MLP neurons of a small language model. Each row is named by its layer, matrix (up: input weights) and neuron, and shows model dimensions 384-479. Each number is 128 + 32 x the weight over its row's rms, rounded and kept within 0 to 255. Numbers have three digits each.
Before each neuron's rows, "fires on" lists the tokens most often at its 100 highest values on Wikipedia text that the model never trained on.

fires on: ",", " part", " have", " of", " (", " being"
L2.up690:119094144083148094147082167088138132118160167115156167121122077139116109147062095173117098115102148153161143172100138180133156074092152127087150113143113104125104089162084129136149106206157114140124077174095170080093136108123085123156135106088120137176058095152109186188090130144129160093

fires on: " had", " has", "I", "]", "ić"
L2.up2065:137140094102129090121157123168077120136063118096128165105149078139131130124127171148126090118140091089094095164134148105136097227172058139166101082148117138135113113106107102182132100142168116117077179134142120162141102175132115098119051134140163136122090098115044111090092139115095159148

fires on: ","
L2.up1606:109163080162111128101148112133095081030117118199145133132125100149093185118076110106133158140165118130110168087126142122138114104137131100144141147089141097152175130090113141186089141115140127121149152116109117048140120072181144110161111138116055152121102122151099063099107068133142105160

fires on: "0", "%", " including", " were"
L2.up502:112090185116169157126144134140133118154086133133056072148193099131069153146085154116079158152120204090159114182111156063192141179180150104131139158134094094192096154126125167118123176118128128110129119122136066142217124158115175095149050136094161137142135121119101121110070076125151208143

fires on: " |", " of", ",", ";", ".", " people"
L2.up1504:128165122107174087093204097103164136143189179123181140099105090094128127121175113146186137060192118137122164101083100135144194160137112073127171093138171151091208156126107129139157126122141115121141207160181088135165174096114119099119100122097151086134122078112111140104088130122164070126

fires on: "an", " An", "ren", "en", "yn", "un"
L2.up1665:122121167129074152197135109179070177163114137191062173118099123118129122082110138091110129116089100139071150129126134088122089104144063116163132158126160113101101141124066098134143134130124118121132134163197120099101144061108117101102102113125113109154144121118075109135124159092130146101

fires on: "."
L2.up1605:133111159177092171175081097163122123170104056122152094124129117109098133070150127113113126155105126136153116146171180098124152125114084144157172121058140182075187175136101100034174169097084107122120148145111153103092132147127134144183081092146142151200129101144093129111110115072119109132

fires on: " ", " January", " March", ".", " April", " February"
L2.up1068:127078143188093117159146188135109115105140123174126178172099134149163143182096118120083193165096101151150157120159218185161094148098151096071078149161182078124141099143079099121155113142117112140167119162132102121118118106072075140093147127156055138166103114142118120105123142182135161093

fires on: ".", " (", " |", "with", ",", "97"
L2.up2231:116125101111102136168126130129159166224126102087175106114151114114076083122110154076096149098096117160122130100104100157106110053111111134155143232124083139129164142117047074119178160115127107132112131140120061106098126120115123096140109114138147121149129115153127133117128103134109146126

fires on: "==", ")\n\n", "===", "\n\n", ".\n\n"
L2.up2048:151111175144107155119096106103104111098145096151152115152123129111120090174121129075121130130168140149148108163097178155093177110128121043089137154137111126083076128120174134110112094145100157117076142158098121121146143168085138072080171139042110192165139118157145122145137130172147220110

fires on: ".", " |", " /", "j"
L2.up2013:123119157120135141123111162139123109129105092130132106109119127127132141121141122113158159125132132112131186108061153127149163113158097122136165118128146183128168079141129103120181129121110155127179109196067141124091127115088192062103117111128087105128147024092087147152116179093137155084

fires on: " of", " de", ".", "-de"
L2.up329:105102158163149127114168142177104161132191122158158139105113136133116110106129083100104126073106143116131156161182122155154140117107170114199057155111167139110081095125101033159087126126106147118159125146102070111078138121087120063147024021104177123134110106139056099104091147090117141107

fires on: ";", ":", ".;", "\n", ")"
L2.up875:137130158171128069150087109130121147153125091105170139099201083124127070152112088190129139106141131131138137127157123095173154154132127129088136150148151127102112110106164130147155118150123170124114136152084128138148109154098146078153127193078176138165125139109163105099083115164118126181

fires on: " ", " Am", " June"
L2.up501:120082174159168144140151150161117091142135140125120067100118187078162125136104119072118134157135104209152145145159214166065091086119148176109096154107154080126119113075109110131173136114105131151122167131175062174132190128141073150166123150121108121137130148133168090160102113097131066143

fires on: ".", "==\n", " Le", " ==\n", " and"
L2.up581:151105190129091074084138134177125204134159112118136092149132158152097117103096176113130160110102114094099179173096151128086136142118110117100092134116143159166102165136141111127164137163130124124123157121085126157086124107138162138128019140119103068106096103115113138115032103162107170072

fires on: ";", " and", ");", "″N", ","
L2.up584:121125137119124144153086094165147118161095145084122138152155139078160142167077178094119206062149174077169155130145097174131090120130068130126150143166091101097138092084131102081138160146083135142152107122142147196158116136149172106146118128087149206149198131081145161129125184113161134105

fires on: ":", "?", "."
L2.up1051:107162141156116166108141190099113123092118112145155120117244146182086099119153109110166110151165062203122147139159144137202138152160181130153097159113087112086097173154111098188162136089154132075159155127117073152087150106150132133132140143104235130188087213127087101132101131110115138104

fires on: " (", ",", ".", "—", "==\n", " –"
L2.up100:127157149110130093114091163141080119156134079134141130131175093200080103125123135114137105139105119133091160109146158125140067130149105117143160106116120167116144131165141141102103134107129109147179137226165049189136123122116105139145109123182101121126167168062098118144122130144154131142

fires on: "-", "="
L2.up492:156197136121178106128084176144148169124145084109103163089239058180143140151134118133073169149140137109077113096174133084106156178162130196119099094117172129136113187155134161137131127103125144143131117081076130170109093160104053137126147158163131078093067208112138135116142127156127170128

fires on: " Platinum", " Ne", ")", "00", "0", "'"
L2.up971:125102127113128133137173084096104138114086147147129148115165103069126117061177147153138124114175106106149159122134142131096042137088080158149139163097131109110179176117074158080112052156176153105158142186112130112130116148189110144135106068125151116116159146099099151077048167142102161106

fires on: ".", " |\n", "\n", "-", ")"
L2.up1877:133137123139101146132097091041133176108124099132106147084096137199129189137163111133098132099199096142083106093110159158135135113207133093152084167157125163109115091192166146171123140159133122183115171089167132112126122173152029082129151120147115141123114096097105178117179140093141187162

fires on: " and", "}", " or", "."
L2.up1561:151101143135139147122067160104148121182092140069099148177152082117111091106142140141132140140129165142128151130114118154181110111170130209195063111126189168092073142098087114117135099116133076134146165128144135152114113118118167119154126122147139179132094132107157106141127093129128144079

fires on: ","
L2.up2012:119146086114083105123148121198117103080079120132103128103081108100170124137204111135037180113153178119105118154139157152125169091169088140115132160124159094108152103135081096111109132179120110152141126136119069141117128122096106087163089113122146181168129161145125123148118172141044108130

fires on: " one", " .", "one", " least"
L2.up1866:142127153122169117203112137110151156165162133100104099091116123096119118148127135055145159164129105134142149120131155112095168141099101121138123097123087158143132111118156141135128196126087105145096139122121110192112082136073110007116150142080174167143139161124127088127087142092174146096

fires on: " under", " Under", " King", " city", " Bureau"
L2.up788:117123182147080128067135124098135173099157174111162164149149065114004059142191131125157177143080182069145162142135108106192071046082139116101116091102090140100114139090068115112092103169123118115118079070089131131163125144116127117082118125076156148190117155100164106150132149092113134031

fires on: "\n", "\n\n", ";\n", ");\n", ");\n\n", ")\n"
L2.up1048:120154139151137152151105159099084081158129070148190092178119138101149152153156255129119192155126143151130088146110121138141106099188081089118140137107193160127151077094149163101123149048089118140140121152130144164097120185133128088125133119122155103099164125139111117083169163183141140167

fires on: ",", ")", " and", "'s", " |\n"
L2.up2402:124127166171106150100076141095155059152156150093178138163051129161042127085175215136117159110154167123152151130119117097078118094145130100174150073183123142122188126094116103089099099095136102111132146133100172061111153137099104123143091106169142139072100119147126084139088060126163108150

fires on: "\n", " |", " |\n", " following", "=="
L2.up1215:117146137145097152118115169125131143161127159131165138082220153139119091081093144118179145135140169098153152053137172128097097092127116177192125182136163148147155169144067127160188113086122172161126062119055125147102090169148132170073161180103158108176115079160177180103149131164154087179

fires on: " The", ".", " A", ":", "—"
L2.up2050:103136151107151096097148126091094172128146100149131145115133089196102120127162123114144115087101194102119137147150128148151160167120134083119135077165141158194163133149135154087142118126159157141088144158111118152145130119179115113133127101140121061099110115133097098154115133129097163144

fires on: " work", " works", "–", "-", " composition"
L2.up2429:174178147149126114133108139096108142098135127108126126156094105144115110117105178121145137090110115105139098126134110102108130134141096150207180119173084184160113127134079167143161088072131125177093127147114128131168084131128050196130171120117129122189089119201107110148128129130123090142

fires on: " November", " August", " July", " ", " February"
L2.up1567:184065115148093149097170167107193115039161148127106111150140115064138132132174144067124179168112136113146161103145107087128051126154091114137114207106145113044132109101149135155111151109144076137102144165115112124115154082134094124055142145169094149145167123123132111168166103157130177087

fires on: " did", " do", "^{", " does", " out", " done"
L2.up1993:173156113145166102094137171076080107145114104088131135176129093172093097181178115145093119145135159160165193146126136048103119152076122146178144110105111091148136085164158121151194067174139125143152088117150147120130162069146078148050124147119103091160111094119063151178082104112172197142

fires on: " |", "th", " Qualification", " GD", "."
L2.up446:139109087139093117101110064152167177141084150189086148105152131192100116102160142173169107180115161107116145173118110131133106108159153153140098122132112124114153132178096145092122156124095120112155115082169152104087130134095094094106127139062097115139114127165161186124114127150104178140

fires on: " |", ";", " –", ":"
L2.up2062:143112165111102099136121130112146071155174127106083166096196104104111120116132136132102155061148167150112154164135077050164094184154100119149113137135110133119087148131096096117049116116082153132134166152155072070181126101166140067117104089122160099165125080111111129119081135129136163139

fires on: " ===\n", " ===\n\n", " ==\n", " ==\n\n", "===\n\n", "==\n"
L2.up2146:151158155094152075124130119147068094079084169091076140179103089120129142097156119141096145118080144113133104137122121118122125175123049114120136144143090159117181141127084189133104133145112057101138113141126153160168157120106163114122140131107151133160099166110091187120128215158119143150

fires on: " h", " H", " v", "H", " l", "h"
L2.up1782:187104162144092118180083130110135166116083092189082208087155096109067175153153165138105127124134094122094096176103144142086139177151067133167127101136124139085119157144170092150142143187155135110082122195126115126126178109118172148143097145112127131205121083151154147149130125100108146137

fires on: "-H", "th", "'", " She", " kg"
L2.up32:142136172149138123112127126169076149112175069171146156134116133079134141128134127135127161151168155144094071223184052126084108085098052146104133053142157188133107146161184149141115156141129140093139114108114112131105137101080165102077130103103168111140083147162177130154078152153096105121

fires on: ".S", ".C", ".D", " Jr", ".m"
L2.up694:133171116100121075120122129086133132141121107187167137165128123118109074110154120111086130080087110106155116144115159085104093134135037083099158094150160131133162134110148122157102083115105076125136203142159081190127179083151156183184130133117090175211103126089071118087063196129150102107

fires on: " ", " $", "://", " £"
L2.up1495:172097139162094103115131179121122109128117114134176163100122156141171082122165121118191104101124158031149107127107166098153145156157098121140080135122182187124130114132125088109164109106097117078148095170133164151157170158150095095072130090128081147102107061086058139141117095169117169149

fires on: " if", " when", " When", " North", " First", " If"
L2.up1082:115179126129169116150120095207121147150080064172112116096158102125112120078084186124124069163141149113146132183106132135140109131167111116109146182098106155180134120125074114143098130081103182076134154132100108153087112158117120163122118174099162075024113097145127132221124176142117114121

fires on: ".", " and", "'\n", " as", " such", " /"
L2.up2099:161103179164122083144077140107150151206110144145129160142196138173160121122141142119135187117147140116150079111159166168093100138155115109149161119149144164076129164096055166079156136149180112119157101176109150094037115160117168166158129186083087115115098099110120135098141116094138162103

fires on: "\n\n", ")\n", ")\n\n", "\n", ".\n\n"
L2.up1908:130148154135086113163119088116094113172106119109102111162149140083155090116128213116109198186085123160149147156162157091098125135139078120133090136100121113129165165102067062174142140061016179070132140110148129156124184103154098173162135133151139111171087165107121128133106153131147108147

fires on: "q", "ș", "y", "ش", "r", "ç"
L2.up991:168163083163108104171117047096066156153109119145157095136176161098136162080129112087142110154120131104112154139087139121060138124224164120149128085100114168123092115136066145169177129141104106153145068099151072149143133186154170064176128119134083149119115118123148145121097183151119128132

fires on: ",", " ("
L2.up1467:112091132170158149125143114158161114122094133096134129112139062166084089103065186161137139093154173114099099149071130112143076077105132125141130173112130129158111101138119148189101138133141120193146154184135149105095154124125083153131114096093070141159123154148125165150150103131164065127

fires on: " ", "%", " were"
L2.up1999:137114111167142143143148194109098157119111100151160159160151153155193085122160096133060086115094090207112135161023096116177129116157131047113101138088083149114105122141112111141098140124150094149175114120143150130144133157110126137100132089100149107095098111113104158120110188196118174154

fires on: ")", " episodes", "'"
L2.up1556:121130152142102149172117119147093146152146142159140145197137131123157093107201150090169129118167117140143205119111199146132075144088132112129101106127136138185181139187128145117158080109090112131069095196065045110154115162105150104144104052124174092103137166111149163144097172153098112094

fires on: "m", "g", "j", "c", "d", "th"
L2.up1308:183110144138107184191148093151080130152114149137080084149067142116082117097179121123130107105086134169154118134118162086117067101155125175185050126160140106054107125212118204088150077095110138098109110096110161149156188141056149115100146141105172146120125073161157126108118133102122123172

fires on: "%", " those", " million", " of", " were"
L2.up1111:130140111145108137129128172105085107075124126144116126082149122191243118178175135111070145135151139160161086142116125149120143173150062150182156190149181113139115086129087195118152125176101093127144144078120130162129094128166170098100130133139102163166106151161135170118093071060159112144

fires on: ".", "\n\n", "\n", ")\n\n", " |\n\n"
L2.up1670:214155255168120087122080130168113084118120081144161126148175107120094136132131132108112156101126113116084163113151167116132144113218123120096131118124116169156156129149132114096186116095054110161132156161145130106147102071111065088140128135133121097169089109105057086103127130121140190139

fires on: " time", " age", " period", " government", " years"
L2.up508:126137200113185073127132153102122181101131118127124202127170113124107163171126185094156131130079185161150114083134188094109132093104181088131123084128109179166083133154135098095186117131169134142067116149128166093132101155048121045091071126132136171168127109154153089120174131037113220163

fires on: " under", "with", " +", " use", " Under", " part"
L2.up1286:081161124112112058179096121094154167147115136145110128124189066124103099147102191153057107068121130150118086154102150157124107135116089103175173054130107171130153185089121080120144087168123115143105067099090167130173159177086087152122094127112105161143132115154147051178105077132143166139

fires on: "\n", ";\n", "%\n", ")\n", ");\n"
L2.up448:130149144156129130065106158110089118144096125134139118136137088125029062103140130140083172167119108127128122140090166162113090169140098152152141137157169181135171162129090135098178069107091117092147194146148102139137103131122167118104060139145151074161088104168107073172181091083111091133

fires on: ")", " ", " (", "6", " p"
L2.up2476:074120120103105125138165113113153138074111119165116141165124118145078121178118174057164128160149198047160110133054152134150180101046122139107192120147132140121142124103107120171142095147135129141127120139177121117195130110082107156088093188122149189145141065142101137139079156178133155078

fires on: ".", "\n", ".C", " etc", " Jr"
L2.up167:112108137095123162155094138124139102142112109120114086143156109177106149140110078072099112105104141155152085106172147184084129169097127154137144165088126130085130126109121137085203199109130088135150160123097148165064196157118116147182140128074104202164119161160123133089176134109121153144

fires on: "\n\n", ".\n\n", " Website", " Turnout", " |\n\n"
L2.up1736:112138179115047070132132091116154119228168121174108187117164183140070071124139121161116201158073083117144129133135123154119099134146054214140121151169115140122137180103154132118178089083104145138104151081081039108189143163101135130109106148103133081132141181136118168092091120142113143173

fires on: " |", " born", " (", " ", ";"
L2.up58:102174097117121129180103116099188079131163084098131126212137111088156136116088044100117125124098225130073133126150110122122112120149116078191122086135138155143128166116180092150156159150153104117071138159170096122100129111131132167083167136103108143127154138082130153113098195142138140171

fires on: " did", " do", " however", ":\n", " Pop"
L2.up851:173150130098149153068099112062040086128124089136100137182195103113072123165128133147061166144109130101089199169126147109117158108210112088142171203155098136148173098123094127096138097130109129158128118128134122116088122139132156142104145070108179107120067178101116159163064138168119138147

fires on: ":", " &", "-", ":\n"
L2.up2325:162155111111153199150149126131127129219149076114119157150146101143077071158108123128117143156121154131141104115125122093142145105095144132159147158181083083175120109190153138143111188143109076099109125045126099098131103115128122158151118138141161166051089135180125133122135120138124153111

fires on: ":", ";", " training"
L2.up1972:154146110162138092113084131149159179173118126157119121135169054124092163156102108140119112101112115149089149110133139174159156143089135167139129097162196122082144092200167159128153114127162072142128121125142138138083152143092078127200079123124138095150084144082164162205167112081077115091

fires on: " there", " There", " turb", "There", " Midland"
L2.up72:126135129161151112145106123200135071105116122137152154128156125090216168190134158102206124120118152167121092166135167079164117132172130158136071138076125128068163142129110131143127067130147058141129126121159077126153154171127146171093137121084142137154107152126164075140142109143093150133

fires on: ".", ").", " means", "We"
L2.up334:128137174141151123089108136113074099145191103129156085133080157120131083129122094183081182149145113073133170156088133096164139154115030104117183157149153118109151088129081128130102147131143123100132130108121098126134143119111106129102102187146126122154089134116098107125050188125146114127

fires on: ",", " zone", " area", " has"
L2.up1307:138134114149167142166120071139134135120197152109151123094128145162106140069124089105190140152131079121111096120132140117095079097105130158194132176139093109054185096160077123166098156156111105093179094122111123189129069153193103092175133137097132155128154134127100117135106044115119160168

fires on: "th", "ical", "ative", " mid", "imate", "ic"
L2.up2084:123112090115116176181160127158075081159077158118114154101112129166136157083130133111138207139105150090132107167138138152077098157130089119125159092154164186099129175158089142097128123149129136224095102084134107083164119128099129066150091102078062081146098139121165077137096138184103113145

fires on: " of", "m", " de", "}", "á", "ř"
L2.up218:142137135170182089115120141190163126128079125154140130068139103135146153210127138109123191133073093085154138166146086152119145166087121104134152111209129129153083073099103084144123128154153088117100089130094131133120114161097092123089152097121135141052151070117111130112065104089128125158

fires on: ")", " (", "5", " were", " TD"
L2.up1189:154149111106159154141150110126066092143107107151127136165169102137148193132177144150130067143144106115131138198083107098149108107123108131126166147096129132062105135066064107165080107116146091124149103133163152145130152099108177079094151096133055134133123172115138146156162148142113094138

fires on: " |\n", " |", "\n", ")\n", " |\n\n", ")\n\n"
L2.up1621:144141120112152078106103155123172109076127130122110127123114118136107134110140149109132126162131151147107132090108101152120073049117112117146179160144091139204106085158141171107150100126121148193117070047100118145150121132149120141120186139121056108068107116138166171103096131140162126104

fires on: " Z", "Z", "=", "iz"
L2.up2517:161138117106079143174105072186138121202190159110141104166163118114178146147124189120097127083152106177105074114097169102142118125164133104159074137060139081134109136130140129154110133126128127168168105127085096182110078123124153090219065163107127149119091145172120120153119143111098136096

fires on: "s", " km", " m", " (", " ft", " cm"
L2.up1031:134146150133076136092136093103145182130175182096106128109150075144128124102133110161096167135156104109167126122111161136157096145091123157115201179174180139173128136098114195093198138174082151155102089157161093124125072161142152116118198120127131116135069133067108130176100144142139145102

fires on: " |", " |\n", ";", "6", "."
L2.up831:100114181126182056098110125161137054162143110212134143168174120107153123095062175068194123126077148136108134117144126174117084086179124175144150120130170130159110156126103114156159083087163138124098096104129126131111127116179081178099134179130184128114163079086129151106171163107144125136

fires on: " An", "an", " an", "An", " Man", "Man"
L2.up450:134102087084132071144144182169096121153121104136099117129094090136122106132146133154132162153134143143100144127112123053058134081139057073128162112072120112107107155153110084125152131145121133167125151143108116087144153112070141091124094124084135097153116062069072094147160164094137068086

fires on: "\n\n", ".\n\n", "===\n\n", " ===\n\n", "==\n\n", ":\n\n"
L2.up1882:120141141170139056140127090124078153125165129130123114155138082111145067138138097132121188134090096103108114077154109149145157137160077122171130086153147131152190126128098096141103116088108093123148134173127128163143194072077124094179125157101105086149134124096139117067095132177104136150

fires on: ",", ";", " and", " which", "\","
L2.up1030:161133137153122101083089085126140081146135163134159115185136138188120187138084101131150169055124147150079116081111128089089130082135134163126191184121112116145171181175171150159110153141069130128142077167147127083147128140164138113138076144107162128142085119125130060172079105081083141097

fires on: ";", "\n", ");", ");\n", ";\n"
L2.up1777:185129195165133155110125125115085091160053108162129102135123055127080090173133091122107152111058140107134101109119167128174134141115091128152126169217123152058154127047078122128171065095122166089135094167121125108190083118103096101084104138102144103137104141119139159143100109099089102104

fires on: ".", " %", ".\n\n", "|"
L2.up213:133059146156075025111177126141066148114094097128126150121157130148199124133128094090132131118147113103154123137130183157134097190190099133167095120069194153056116104116086128119136101164095126144135172218108104129189162104130126121075079120089108108123158045102103098059175160165094179141

fires on: " government", " Government", " police", " BBC", " federal", " bill"
L2.up868:139150104090152097195116064111117151134108082184100122126129179175073181084080122151093096132111181097158107112065149103133080104159127154107066170152129194148104157123107107185091145149104154150111170098130167155174131103175154181118142090127097125088147092098087141148083116100146171151

fires on: ".", ")", " Dr"
L2.up1373:108132115140153144184128110179170100152154122147152088118123083165116106076161065069110133147181159171119078093173167121112187145096143083157071167137114090194202100094152119115138145122138128122082132100150117164130136167147131152183108157164168145206160135115108162170178153126110132142

fires on: "-", "A", " A"
L2.up1269:170196151152140139182037165148116208058087092091094107129147140132140072087167076141161125086107080153133078082160141079092076152106113140106135123155144164167108104174143143097131110094123101109123135113121130111187129137104132128137143127174119090109122171140108121093153102141134098151

fires on: "."
L2.up2371:133080148114082140096074084138105105143167099086200087124131111120141144106127104071085171199135179157149112116138195120098184141132109087162166136082110169140145091106115099158136164173130017117170111095120107085155121144158146157134128138149100124138163068169093130130135120089124111120

fires on: " |", " place", " win", "emia", " result", " won"
L2.up1335:045122155131148165131109175115085185109108124114113135137148171087127130133117137123146111143174140139140115052133106085084130132193099137096178122127173105158152125126175101146203126166125111134174129081122160101119144113155100170116109129128158111112154101053158139124116129187120120160

fires on: " |", " Incumbent", " yet"
L2.up110:131130139102189146130165155142144190101128139016185182130137210210126126117095097175128118102170156082109175155140099138129095098168124120137128156163088175153052107186103138100148145149062083091166156094074149103096115109077138127128080141124142166102123134108153166083143152175164114097

fires on: " |", ";"
L2.up2413:109120125076063161097126132132120134140129128135170099123185108143132162138087131170138129114107104108142144105094038123141077077142134113117148129153120138149142141155143115134209132166135145116145160166127158116149177094187191139163161174120114129105103169081121127162127146202172098132

fires on: " St", " San", " De", " Saint", "-de", " le"
L2.up338:163171130104075196127121088105142149121124158110165122115170134139065123103111137107121113093079121113107114164169157129110115182120158151175090149150125204126067168136157163133111176106125084106123142114097122163157131129130111071134121100106109141143158130051125105069101135155123174087

fires on: " Platinum", "–", " top", " Gold", "arts", " Singles"
L2.up2385:138108155122118167154125123128155095130091111104149128100074131168149107142155125097085121084188112113130106149099143140120127167099104149143154171149100184100203167135162141174060109132147140062146082160107190118128183175103090161107211131176173106131102127160084148133168078116061115133

fires on: " |\n", ".\n", "-", "\n", ";\n"
L2.up1865:153132138075112195129114136100159137174060110131163092109088113138118114117123148085116167132117115173120159064104112117129114122173109125139104099164143163153127201121135134141117138155141099127143136128176140117161084163080073135153126154139111191171150111145105139102123071114135114117

fires on: " War", " V", " v", " Gen", " war"
L2.up1686:142143142124136102130097182154141119167078111086161088145179144125178145118132111142112136145109104113160155114119217114133117178138175122091154076066100154149138206111128154098081093083130137127106168096156152170146218068141116148079103190097154076202079135128140137163112151090145171079

fires on: ".", " \"", ";", "-", ",", "|"
L2.up742:133094156100100071181113098082138185128122087159137118107138171136102128142103127062164114127150081113155129078177115110160108110190107123070101113131161086105164045097129095131159147122123131152137098159131117181180240143146113102125054156098082141114137090110166160128163110150125137106

fires on: ";", ":", " including"
L2.up1991:186162068103158154104121112134079153122117072141069187131190052155068111127135088111083134116126140185170105105071155118210128115129105140165108084126161077176134095138154149122139153117195190114102114106156087177135165089116114150128079094105150119182115177083094165090079090118150151091

fires on: " ", " skiing", " Advisory", "'s", " Scientific"
L2.up1612:161154140120194114052108186143149184065152077072190122174141122121171143163152184064105096066195120145090153141142077110150121117124101144152172165125114142180149150129156121104140161130138156162116126138175115103105154109132078156109102158114127121171172147134133114088115085174154103108

fires on: " Platinum", "|", " Gold", "×", " |\n", " new"
L2.up1355:128145142177125109148121147147051078122123159205076138129090095089164147127187161143091109106132160134121116153139125122088081157100101118104073085062144132154118203085131100170050143137100139124103058129159160117120088170082103134184141142128203141138147121139078141143108147101119137147

fires on: "qu", " living", "av", " public", " lived", " Gu"
L2.up879:120109114118126111168135139175128158189135098148093107170161146119093140146148168152155161064136096176094173153133169134136150141132109113122103097097137114086096131123120122127150094100088156120135182130131158061078147209154102132152113090140073114056146119113059140108092124150120083178

fires on: "-", "=", "ist"
L2.up311:109171120141126148119044170116101123117125144130097111166187086129117106099134145159143111129144104132105083155108131107093162171184134114075159153169146159117124185099111112113082099076097122116135105086147096122067093175064118110095145138105111112168116124101141136124097167118096113136

fires on: ":", " :", " United", " &", "):"
L2.up2453:107132153146139145130123087121085157195209149111110166154126126160106136104122135134173103153112137136113095069087102098169126229127108209132101135096096131103116151123103119076140129109136089159184106122118088120127106170131180130130117136193105117112104088175119176132105129165099149103

fires on: " al", "ah", "av", " Al", "il", "ash"
L2.up1284:115116157145116163130184139136013174130157150098188145126152096148124163091107130098104143117132136087112159165066132102111132138164147159155107107147118158167146155091098170116121120122122113117121059133141174109124098075117142137088112167101124111119135110136191116139152158131109041096

fires on: ",", " ", " some"
L2.up1521:066119144141164186153111149084162094125127169157114128135156141084186160101159143051060145183151110097039141100158146179135162156168123185138132192105105128088107147115139082138142143128126140142166138148091101154117131148140131116190065114152106130159119122101096075089110153099105202152

fires on: ";", "}", " ", " of", "}\\", " |"
L2.up1747:142087135145128042079108154139100169127094128176096134125176125101173085125137118126099130089106159118150128201098111098107135172190112064174138165080143121116125131150156170149059122105110138112138106147117156108079136074106074092122138107118157145147175056121063131069068133144105142113

fires on: "-", "hyl"
L2.up1546:132133161177144195083087164086159176109090086083103108120156125169093073048152164153121126143147099124091098176079101112108119172082064115145114144127138079160150120100142127131063164096174117120090128111118127183160089062104078101118142142102129111203068155142051105083115141093118096144

fires on: " and", " to", "–", "-", " end", " until"
L2.up1580:101125117124120117165157151099155086128109102088146130087104109145149156084118154121175127088154155163193095191102133114072100098131140176135148174076175141120178105177091138152141114156108076141128110131122163136123169084101189158073092131108084134130080155114099118084093158186108125146